Part of a small language model's weights.
Size: 17 layers, width 192, 3 heads of 96, MLP 768 GELU, vocabulary 2058, 9.2M parameters.
Training: a variant of Muon for these matrices, 210M tokens, 6415 steps.
MLP neurons of a small language model. Each row is named by its layer, matrix (up: input weights) and neuron, and shows model dimensions 0-191. Each number is 128 + 24 x the weight over its row's rms, rounded and kept within 0 to 255. Numbers have three digits each.
A block is one neuron, or neurons of one layer that tend to fire together. Before each block is what it responds to, as a language model described it from the Wikipedia text at the highest values.

Description: Plural noun endings
L4.up156:118124130125106184122148080126147155133152179123082119161127108116132148168118095081120100141097102109153077108119114127080160121122146131131133163143113145107125158151116108133094140155134109127147141144107145104117113149152165128128107099133108090154098100083061100176152109164150122176125091138162150133124157148108149091140103135145128146088121133126128112130144102126114108096105122155141159140118151127108149157164120137166177090150099161122118090149124167085118132173110132092112159173160135128149151115149137135131156081147108126114119134129134129097139141150140134110
L4.up260:097115149112104173146130071134100162151132142112123107096127179139126144112150144103138087176124129137116151127116130105127137074126116123109112173118141084164112105138073114113101131161125180156135165132133113115106125147135158157147138091130098138147138109085139114136126129158109135181164087105134123122122167125133114099107140136133123128138138142088130144137109171124165168140146153141113124115102115149139124131112088180097133100131200175115127147132105128145166133109134176105101153122136090155110116112113092118119168077140118111091124119132101131119164112115115130175

Description: Apostrophe in contractions
L4.up92:109119107121116104121093137137126110137139126151099136147104102080100113130121104103149121194128144138135156108169151117133117138149120080163165153112133079129185137157160151130084136115157171126142162090127111121125176113145109162085148090165129118086143140131124122165125109171101095141174092143154133097134162089117135089133120140151125129108139137153117174160101107122137095128103141111134106146111110126145114141123120137148136085135161134131123069124115121143123120102085129113125129112090149162103119172105146113096154140127089151141134165177101142155127133078134127118
L4.up626:157151104130113104086152131145108147148115140172144150126093145123102101116141107147127136156142106150125105066138146138140133151132170106148163089129141108126168070131102178126096106074143126145125141122169136108144081145139138148165123126146123116136163153151137148099110126143093130128111126136117197134110153119073115088111135132120118140189114113146135116121164100158121104097140106127127116146100117126133107133162144107137129122135133131101118125097117142098129150116103140140183115140144090162143090126074131067136125174116155132081096192123120138151144147115138151110

Description: Mid-word syllable fragments
L6.up488:090150180146091123171159137138131161128171107162086149108117118133127129138080127160148140131186111137120095147121130132117149105138121119121091134151126128145139125160107147119152125154144141132105101181119095136164092142114139167138095104128089128109146104155163149176127165138149077126151093129118086143134105108110153120102126132128132149090130130147142111105124109097133140142110143069150103103118119132155105121151189087104143156124111140120131120108131117086163089134103127109160090138160103124128136156126077121145124155163132172134157083099113139114090128115092121090
L6.up624:131114113105104120134108152114147161171125082151100144119149151112165119082112101126102135129134113122142113150082104165130135122103129151125144112086097172097112142141132147129077141135172107136138109117138063137145105116150129185127154124152095132129108101114166141114148084155134072123129167110165162150102140132133115140165097102104104169141146144125128141142099088131165141162098112119162132111149159157154110125067170096152117141138141149131105139129170138109139137159121117169146154090152120087115114112122100140126133133112144139064155127162133136136128078126133126117
L6.up677:179139129135119181124166185140105189140122165161125111108122115098126158119126102142151119107088110151138150105147158118142158105138108138099165115113114160158161104121125100112095137180132141107134121161101121109152119141117130107121128120097154173120141172127118165149107101126086118123164088149145111137077095082139148151110170144119116117116132100103156124154123146114149160113160107133119105092085120141158137114138134144131082157136114130076102076116151118157125094129109105111166105135165106098147142110115091127136106105132134108170129156169111127136112127121082133138
L6.up698:144134108111168094131132120150139129185140112128138104108117070152113173159111123141123144132182142117108103114177142101104104108100136071119092143173131141124118124128128124142144145139121130128129137159128131110129145103185146167118157146168091095139115168149104133082169125156110095152148123105118105137149155089096122140093144141148130131151135077164127152158156130117143133125111132131145082141080120125118127130104100090125120083114144133114123155143129155143079116130131173088139135122111132120105171134096102161152110118140126165171094141129085156160152120157106079124

Description: Table header and word completion
L6.up406:118123106118114080154107142097108084106167093135148124087147122102162127125143121137096134101108112122157123167121119141113131130143169107169122100085107129104150115148152127102102128128162141136155128098167120131174153124150183094127083108158132071131154153191103110123129149124163113105103100096137138086146129130150117112074152100126141109136132150119153123145130069121151136149163129113127136094110165139095129147186136152139165125132126201150124109131132153083147098149146119151127112115147143121082124129121090125143147126130112125143163110164108144123137098147130099134
L6.up615:150111126126150159124120120105102134173125119071100093104097148129155151152144145107139115108133126147136111169145115132133151148129135137145121136100130105137140121166132154136111113098109072118109110145140135128135095159160150110120103134107111144118103168150133119121123144106154138126064138170114144161119139095157119113082117167171121143107128093174070115054130137160155110097147128068100130132090177124152107118136185138119142117141125141114126170119140112118093138083094179142160113134160128105103124124117118119100162151137142131119171182125117121113137143159098140123
L6.up686:123138096098107105151163115126099128171174151131136146100133130146148164122132135178129111172106137113116124139149152122108093175139086134126113113054138133131125123128136121137138203123108095145130147124149135104138108102117149102165126146114151152138158172145151138162163163100136104105111147146150167123124080153139134144163109105147123089107111140120104073113118119135089092149157127175122098099100129136130118072149122136117122129144114112120123151125118129065131078130082114135092117129143172153177129107101105107133110145136139120123153117123130105158082156154136124137
L6.up762:121113156133137121190135087089126110086148122119148094085130144157113134153183080148155104119136129110113138149069094130140126130169114174174117129124124103127153113134166139124157125131095152135164114082144126101147107130112136126133104132120103108157108128123123129102116131087144107100120171134147139115143116121143105167132145152149161126123101175144121070167120136117093154106118118128204104119106140122170099113125120142108147148122145119158133127133146122102094107151103153138106104131134113110156138133124140096133144121168173132099132172122165124153159114097097055127

Description: Apostrophe after names/pronouns
L6.up28:153148128170098138153098122087121105135126115100112170084144110174102155143096108152119126123195122170148129109125160135158176133148114087128134132153138117119138126114167116113087174143090119134121123139080156125148145168140141142117147062127116143143116138130087103141124137135146108152131115135124132121134137105103159136135126152120151111105111132142117127131165137166106105127131143152113084107119131131125122090127091087137193128071154139109099150097143124142134114189136145129152136073140111162116108129129069141113104145132162125106099169131150121099125072116138151105
L6.up234:127117121145117106137126166113108093171152086143089127146137138136116094159102139084124088147154136131153171117113171136131124121132115146137150161092113144159141116140149114103088080129073163094130109082146111110095137164146155097128091134120136131150147116098107163121128121142138139143114185134095160187119133105141115096106115105127103133105114151149142130130127086132131120114174137121175132099140144141152082119168119142159142092143104111125113176131132163162148100107101140122113120087090116125130132108124137139140155139147090138095135159135081118117176148134168140075
L6.up651:083124128146131159084053115150156142095140139145102122135147106130140127120116107142156151142131134163136166114112131138085181146142145122125118113115140085140116167126178117125129158140127136081144098141110149090128120131144159125156150149156114123119140147116133153152134115130149119129127095145096131098155130134118128135127097116142132116118129155121124161131122086174120147129132125121091150102081144143119050094156129088149119170137171124164130132086148173114097137109122050136111152053096116148156088162126157132105147106138109121129156132112137122125163128140127096110
L6.up690:140114102131137144131070145134146141150146179137130146124063120130121155109099124147126119122112120129119099152148128103111105149131148133123147146134097129121168161137166138099116120157111139110171116103148093148148154140140150123125085069143158139141166137122159135116119128138123116177155109115147137087140128109111143106117140148143162139084135149135147122132160082117144101172124177131093084118099118138144093152149128136119150123107101106141150102154132139101144111121120117137096130143150163150091068197148110068162119124139118096113082146086095136128129121072155147095

Description: Table zeros and word-final pieces
L4.up301:136133103093154087079122153090085107149160159134122129133084172155128103135136126113135165139112135123129145127172118134192143131135138101090139151140127115102140179158144098133065144101126137136144125167165126126099148137134108131138161138105112108123122075155101107113133084162125130142096120157119135147103144098127148103098118111136125155163148163094156093104076146129126128147106088140129137118138143105134102130151089156121141143121153173149115106092127100157111139180132162140117197132093153125124128148143123156113142155114133114060130111098110141133136118103122120147
L4.up323:122117106114132110110129151117123118101147130124143133146135126146126163160134140184142117170076121114100130192151080184138163128137102134104171170100100116100119149128146113132095121131170116123117129136130141124114115131107133164111108114130129106131132096164130117082138126122146143167105111123100147125063147077155159129146116048142113141073149149123149117117154157113126153190130140137147129096138096124125117067157106138145152097121113143140126153142093137110126131151114128164126151127110143098114082125117150120149094132118128156071176125133129156134124106122082152118

Description: Apostrophe in contractions
L10.up11:098132105110112129152165103133113139118125119129111110098104107129145144120150147116131118096150142126112107108130170139126140146121102161138145090116147117149090157124165119125148119148087163080158120101119097169106112150186146147159160171186126163131144112121128081159155077152163136091135136141140190123118148129106117086121157149128176162151155093139083112155121108129163133098098177132146105133117138138126110110146118176125108125122122117106170105145135147165106100123134094141121103121152091130111087137128137111150118085095103113139108102116116092140122135104151157077
L10.up36:113121140108156111090142148139132097124121116134115103164110156125088111121169152178123086111141092083115144102159143121120074137118152202116172136152195131133144185136132142114138189144146148139115107155152112127119116137115114129106134110132137162150090112082148116118124099110161137126116118147116166103074112091133102135135131105141112131132132141144113187118184124140148126090087114144136145078130100131124156104158084135133133161120101101143141115101107140110109120106137112113101123113150155123115115152137082161135149114141106154141133161149140144091100138090104126142
L10.up91:104144134117097129107101112118119116131145170133171145123166123120158124124135122151140142089075086138122129107169130143132153156125122124103124140151142162132126110164141127126107148128096144121155149084096167170161141147170099132087140121150136107119115116111157139137126156097143147089130113091083125155138129113101133100126177106180116116117112095117146147167159154137125114099107110103097139107116149129186118147117161152147101176129125092114149147140148175100106099120159160150131108107133160159077095130085119129168117109091143138134092106093148141119155099129101088088
L10.up258:130133139125093130117118120147098135165060117091128171145117119149065125132207131138128122127131114164112147103159144121136117191134131065138133149139119133093140092103134087100157167130159115095163119091106136130107117142186110130182091136145126112144096159142140097101105112156128065130128142155100151145135129178166137127113152189135157128154125130134157124137148085127142103111100115075123145141115124126143158127118125085158131142086149147136133104117141138158115128106111130158122119116130163129095132124109163118123128143131108113157102144147120140111110129114128130101
L10.up451:103146131139124146135144091154157116061128149148150140135141152116118155142149131123125078158129099149082148120144142144134148129124102156116131145101046092149129153141164114108133086085091131134132120146139101102119174177170146125163105094154124127109133118121120149089167118129150169104116148132114175153144115108110099154134105163143093189131144107145134145133141121127133116131138134153134154147093121120140119083166148139113164107113145088097139118122153123150104140081148130087098090124124158147106103133093106094147150127138102150144110145092071111121141151134113144100
L10.up517:101145077140132082127136094137138082151101167157118148112144099165128133152134080152125124144163163100128153116181099113107104133158133125110152154109126091128158099165113160119161145150149167082150132094094152169132167113175164132110116126131112157125088110156144130123110092134151096158126172109078170134125107106153141119156108112132106167150094123109120138109126126139147121104132137132135148138076095158142157069119131086131108150157120147151105141137115125101118112087133151106142143110133117158138135124112074137111156110109125175143124122135136123117103127082102111131
L10.up529:095122100166162157148107160144083136117138111096144090113098153118158136084110116114143103152129135164105111106167158117087140144109100127100100152117116157152121123142179114124130151106138170130106139102123150117174174161127110110118101145154105149153123146100143110112126126128161113092144124149149054129121096140177088125120082135146111151111148132110106172166120132134177149120118134124103141149113091096086112134143149127174122154125136124157107109114107146131084146113135169134085113110096122148108113092160133121165128172098128147123142169097159145119109140104126147144
L10.up744:104127171133103122116100144118100106137087124142141147135142101158125135134133107158155133115124122111131142089169150141140097119139118095142131125164132127108100153133161119162115132142116112125134120128105109176150094113149161165144135156149138113139109120109129132148092095160200125123113163073099094084156137108143095157162135129173119137142151083143094126136141167091121106125136077123100137107139141142178134130104141152140119108197081081153161100142123133128146197116123119126100121132114102126108071155082102140121114155139125102123107133134149129147169133104096142131

Description: Infobox and table field names
L10.up58:102133142131116115162111127119099123131108122153151149156155124107146153136150133154102174141133134125163180161104159110136095174135167180126091129129134141115096120158136113072142139161140128081149096107156121169146137127129148128131104100102112148153160154161117125144143142141122092162132177119133128112140142138122110134152171125126119137126146129096129062168159088153131108133170106127098108137152144137094094142129083127105107107094119140114079103153099154090124107129147126127140100108125126122133116113101106125096126076108103127119186125107145128159107190105078105116
L10.up60:094115132100142200114105122141104110101153151092152102138117160144092182134163109127111134139108124179128109094127114136137093103155120119140109145135122155177157131148097121174168180131077141114109139108099162144124161188095089131145118154128149148139125129154110130124115146140146124127097142118131123158127126082119149106100095161126139100162137143092135123114116128099096141106167139186113138177175130122101146132152111130129129111145085139144072139122125106127145125117095099096119125110139157130135111150132112096162143122096090115147177126133148130124106141114074117135
L10.up132:122115142108134131124121123159127139141121110131142126162115164116087179138109128137116094144084145123129120131112144100097109118076061169133168119124075158094123172121156154123125155166114155134133132140130113129130084114101122113155103089092110188142148109145178146151135164143121164130092168122129155188174134091114164119140135144105125110112110115137130125135126122124115126168139109136104093144148104069128079134164117102128112137129121169141134119128129137138142126136173111096109106150153115150170081129155151126095119110131148122111114085132111128164119138087161111162
L10.up155:110120129104137129119135102155166126118145128145111155139099099118121105094121134161154163139141135088143099155112157150172097066140124144162128162149186084147137115106101159139147113147108186111135125140158145132148112115101161136126132104126129143100144116132169129107141138112121103151097147171101131112114118146174153145104093098112106150139096115112152170126126122165136139103165162104129094134100136096120124147135153131135148102128101077148123096084141102100155071122160130106121119121114122145084141110080161102127131135086141147127150144164175094138082136132124118177
L10.up264:091148119103162158100168133133157136153105129123133031154134121096118105139174119116132128122134090152124108153095140148110102125145125157178075146165133158131117127143152123128084157166122133125101105144134112093142146089157132085081129153113154125157093135157153134147111121130126125155143066127155118095150106123099118137097140105112088134140114104120148119137149142106144130136156108107117120172122165093150119155125119167150133136137110126174158147164107099141127160135152104137141080105141101124108107139147123100097106096149103139082169116100127131136116149127141125174
L10.up358:131132102110109176113134084140171130153157144148125171122114133137138145131162111160104111139109163133125102174084088150136106106145123084151129131112176151065095171133112137177152148143116118125128142151101095122170122133118154115170124121119113127144103125161135114124119154110073105134086106130144132130087128106102147113157113134103159126099130105109150124154146135149163117127113159166121141162119126141126067111123156100128130068106129144127135134109167125138092089152115146074161110113108128104146102162061157117110137143137116154112134149137135139142114161105127162095
L10.up660:100140118152169112168141132149144156103169140088126118138150120151170115118194068103140127123079149120122132093114126100119152139131156100163146100124127160138102119113117161140093168119128142136066162128129136128094109097138139123122145135133132156104139140152187132129096163142110146126086125158153176126118046112096156101120081124137146125094112163158171130138132113114141102114134111133088150142106143096137092120157138144105104132075089148127088109137117159129147128149099111126132135175120111138114129135140151145137125122146102136159138112169134134143139136115085124152
L10.up755:139146113145149111125154140091116111132104081089169099156099126104161172134167144159141143132095158103124126145146126156146103099130116121152120140097113126082123124093163097116118146123145130134138136164074123141115123136141186141099096093095131086135122100127116108096159130138117101138113119165150139141115115094124121135140127085157100132155094131121125129149132146151126124145166157145149128177130115159139108129121192118103151108080145138138147126128128121112139118181105167131142132126149158112163096126127109126084090116152168166062156124135156068105148114101160127099

Description: Mid-word subword fragments
L4.up141:120165120070151115114142164115169102152140133120191151144101126210105117129156130135126122084140103156129132090130122125153148158136138121131102093146088133122157133135188110139128136122134113145149115112131084119133083167091145136131136123161146158167134110159100107149135101132135153107137097115121150115134132096113092096130126150108115119168105072107127080079121150146166141129102132119125081149126110160105132168107143141159148112108113152101124108131105134118163104176114104124138127155148145168094140113117105109146082106160133138112153134113152079147135165137120124139
L4.up363:141131125084165180167140131134146137131127156117153136129132097143099123125153132110153137120143078120147153132150103113157116104144109110154124153086108113109132091146167141133139170148132128145153138089102153125153150157139150159122123035111173138177109114183122152144136137178119108166129133131134128112127100087085112134122144121180159117129118138113115116149130068144176093142121161135123094114146120114092117142148083107114130112110125086126129141092122121114176100124150115127116151135112132104125108150107097136105141082147122167134122157116115089102141165126086144120

Description: Word-start fragments
L10.up44:109127118100139182133126110082159142163092105095112138065112169163098128142116156142143119130152171135103143132066130129151136095127169112110130122118148169125114131120139159130135114122096151135094153125098152104124117152177129114127099130133116137144143131147142129133113112156117133117120106137143138101116104165119092080157146140122114132109127115119098133140109156135152149120112098125117139084076166139138122150143071147080141085101120169135118171145131163116129149153116155096140176122174118092123105117163132115134116114162106097072119103180153160161126099118134102153
L10.up141:092143097140120133080102114099085156147106151140138139120085130101119111146129140153144130171128139148148103128105132156148174110146171110160102152143165124122155108087143134162124149147120141132108173124105148110121159151150137114171130148107090154096111102111123128122126119139132124124133112099090121172106124121100114075109163106118098076120134095111107133120135145144167141157103165153115130142108117137146070109156111153146124137095143140112136127101119131113143094196125117129135093152177111102086209076134127134116127114154107145145115147136170143102117119156135142096
L10.up388:139081161114129126164151127126145141145125123145121137160085114174129122119115102139118142085125125119116173107119108167115151115106169123174118117099123107111150142102130122107129109143091091163140105130166132188150100128090107128172135073177147114130149114160136146156109068138127129120120150112122130130097093129117130126076165126140130150168127139110120125107157095133171171135087131162135124108105186136132117150120113189127128154120167133140135146132114101068141128139102126099117142089160145132159106095131141109126137134139142074068087118117131137122144137123125103133
L10.up522:118165117139151143124127169102084089100136104111114146101119135116075096179126142139126182107124136124122107100199104119167164071148157169146104144127131126118127156088091132114164129110126139119123098131097138135130199172135130134107154127173146067129093170131118119123101147098135145149146134129100106109126133131070134113115170141110119130128122138116131125127127137118123111131132108144153133120122135162164129151104125117187148128110109144139156128161112131176130167155127157069109088117149109118161108091133135137144126116135114124122135119151130071122124108106159099124
L10.up532:131150114139158106129127162116123110151120119125081088131122126119079203116109109185114149154104102102113133132161074161110139147149130098120142116080128186112104114140143151140111139146130119125122117137114147097145115164162150122168138153141135130162121151122120134107136102126142144122136110139144109133109085133172152104105130137140111093133133101153130058117138096120114181145157138141139152140099145111128114192150113143084107070091126159100123132140097157124134103160129134106127144107080138136165149121123143120133148151109131074148067158130104114134162140148121106140
L10.up576:111134106122148171119100099121143135145121085117127094130105156130098138112111152144153116182150131104153121118112115112134144100137129125161084117081137149085106137113148145176175149136127119110126167148133194081122151131117085112154077132171109123125115117136136105098106115115139107135108120120128136131133104169118170142125142145152082107118143159134139134123133212154117155113129088084152140086120157151139152118120122161120122099107150151164150100174116119141145165122119127087145157104142142110111143088150110147106085112165107112092135112139101118173113113122129095146
L10.up614:123108128169176153153138115109178139168117128160110137130108122118112144154137130169141144152112142098144154091085145139127188104131125102129167153110135144107122127129137105128146168116125160116131136142100129140124140132153152130111170085123094129143133138122110065085100173122117163132113122120106124140096095102143176100151071153136104192109117129125101136127119133112120109110174110156141121127118145128149162119130111087086114129143161144142117108131138125172152144198093102115096134129129122141164132125123140084089137151099113078123092127165118132146111091109085128126
L10.up620:124098108130125103099141122113144121120139103096120131112113154135115159118124160136150130108159152110148172114088076113135141111156110162127138090115127121125116129112133169122121146116120077105116148153131129108155111129152130135156111124189037139143171150149115155126091139126136130126121109149153165148142113143091193139134147172119125127120167133150149152180124127133152153133172110123102094127145158131126132106115163152110150083105133076129144131118065111144156145150127127140106136067118132128157113144138118119135093099118105121153127103177134062129087137135142099112

Description: Mid-word subword pieces
L10.up173:140085080169117148118115146157132127136165145188139164130130088114092126121108161089148114135164146121164133128074100095145178106148146135090133112113156086127154127155138173129120125164142138099117159157139132112149126160076107130106118116144110088163183077151142142166122122159123130143156099143108142137146106133146113101109101122140120098135095093154149160129132095146128097144122120138114139121117147116139115142115133114116144130133136134104126073089131158092158106132116133122115165121151105126090097178148159133117135115105123203095154138141136122099112140117094101126
L10.up193:154156111128117127150171138092130134115135156146179110147133112142098159143148141143131101155136120144082116121084102134180158134120130117171151176140107118183165114119175111086096110166141119093113119145104119143143102118115143100154110092126153136166110113121131119119143113173147087116142128167114138157106141127149091083145128109135098100089100091150147147107100139088131118120103111085114095106108153141160110130138174096106114127170139109151148119127087100127125174108075122098139149106130116129131137142160175121129137089127145156101113141112142157134096104106097153133
L10.up254:089111190127132145141149072089121114158105085140118132125166144106092145139112087185148158094132119151175124132113095137139107113098143099141124225124086114175140126162133127135159155133154131112105122144134103142120139125144142119158130131113103156122148129162177107147117152166139111125128121125157124106119125122136131165150120117140157104146121118140135145115110114124129163117124110134124090139113035142134125147127114096084142112129155111147080108115132124156127104118095122116161147124113097116130114201131120099145124107132134138127128138139158135111108151090119140078
L10.up431:149101140104085138155100091156095111133174093173141119113120103147134114130163092070164166114137124127131113120105148193133144125136121164108117150160126117140156167155173140097174120132143145136104101140112139097138118143122136150105101142108139148162122134133144128115151100107117142115135146103110141116102060139112130153157099089156131091122073137121144127166155134108111159131141121105108107137099106114182112096114146107128087144096118086105146127141147133125162127167100171108136125079146121166141141110100144090134117143163184156116144092142109131123148137107136121113
L10.up456:100122111163141130128153138145120119105149146160116140126107121115102126151145151130172089145117163159142127103141099138110140112154176099100132147111124130082160077116199113144088117139134090136110113135118116117096166103131131164127135145133087099156069103080122124107147116153133119139146111127142112123107132110170153135153136178159133102161131152105136148095155166169106161113168131093164150123128126148145137090165134113116085103158154174128147120105103118124164119129117140116110112113145106110145134094120131114083169139126137156130151137100128152139095086068099096132
L10.up606:125160130099141121116124116105111176170157114091094133099131157158148170116133158106103133079114110132157107130122137112148152094093131126177140160128159127114113148167122105125156133187145085150153133161135141118114112105150116143111134142141116121121137140164163137119120163150107128132118091185137150115130139153100090153151123107131115113127140110113133154106110166105089132164106135132098136096123105068112111089106109111148094165178154113126124093094122125195148164113101088108081096130124163110146101132122128112126150113121140147134126145154136121108138097101157135188
L10.up615:183131137143144163102162149147138118127143077123133119089167126113099130132118175092115139148117130100101133064157106112104103146148130127118169111123173143111129127121146150123132147155158172138143124100148083125143154148165167127103139099131116146135118106130134121127088165136137090174121088157118107106137100130130150109145163133109128136105082121111127129133122130133150174137078092070059135090142117147160139121157166130136120078146119121099150127117092146183119093120110116095147112113092114122155143154154159130121134134156129156092091146133113133113121135110103144155
L10.up649:130146097090111138136120168100136115108098087095119117136151113133131098109153191091101106136169106113130116124111141135087151168184135139133127139098130114120142091165142147075103140114141135115117138128151136150116129134120098124125147121138158144145091173128128105148092168149128098106147127143168168120134109127099153124138097153177128163145105144155142117122135141120159146155103089158129100125090129066161120076150163132166116097130174083132115157128109165133132131097122116097156128104113094121143128146131158126123156141131134142080105128147115166179102117099085149132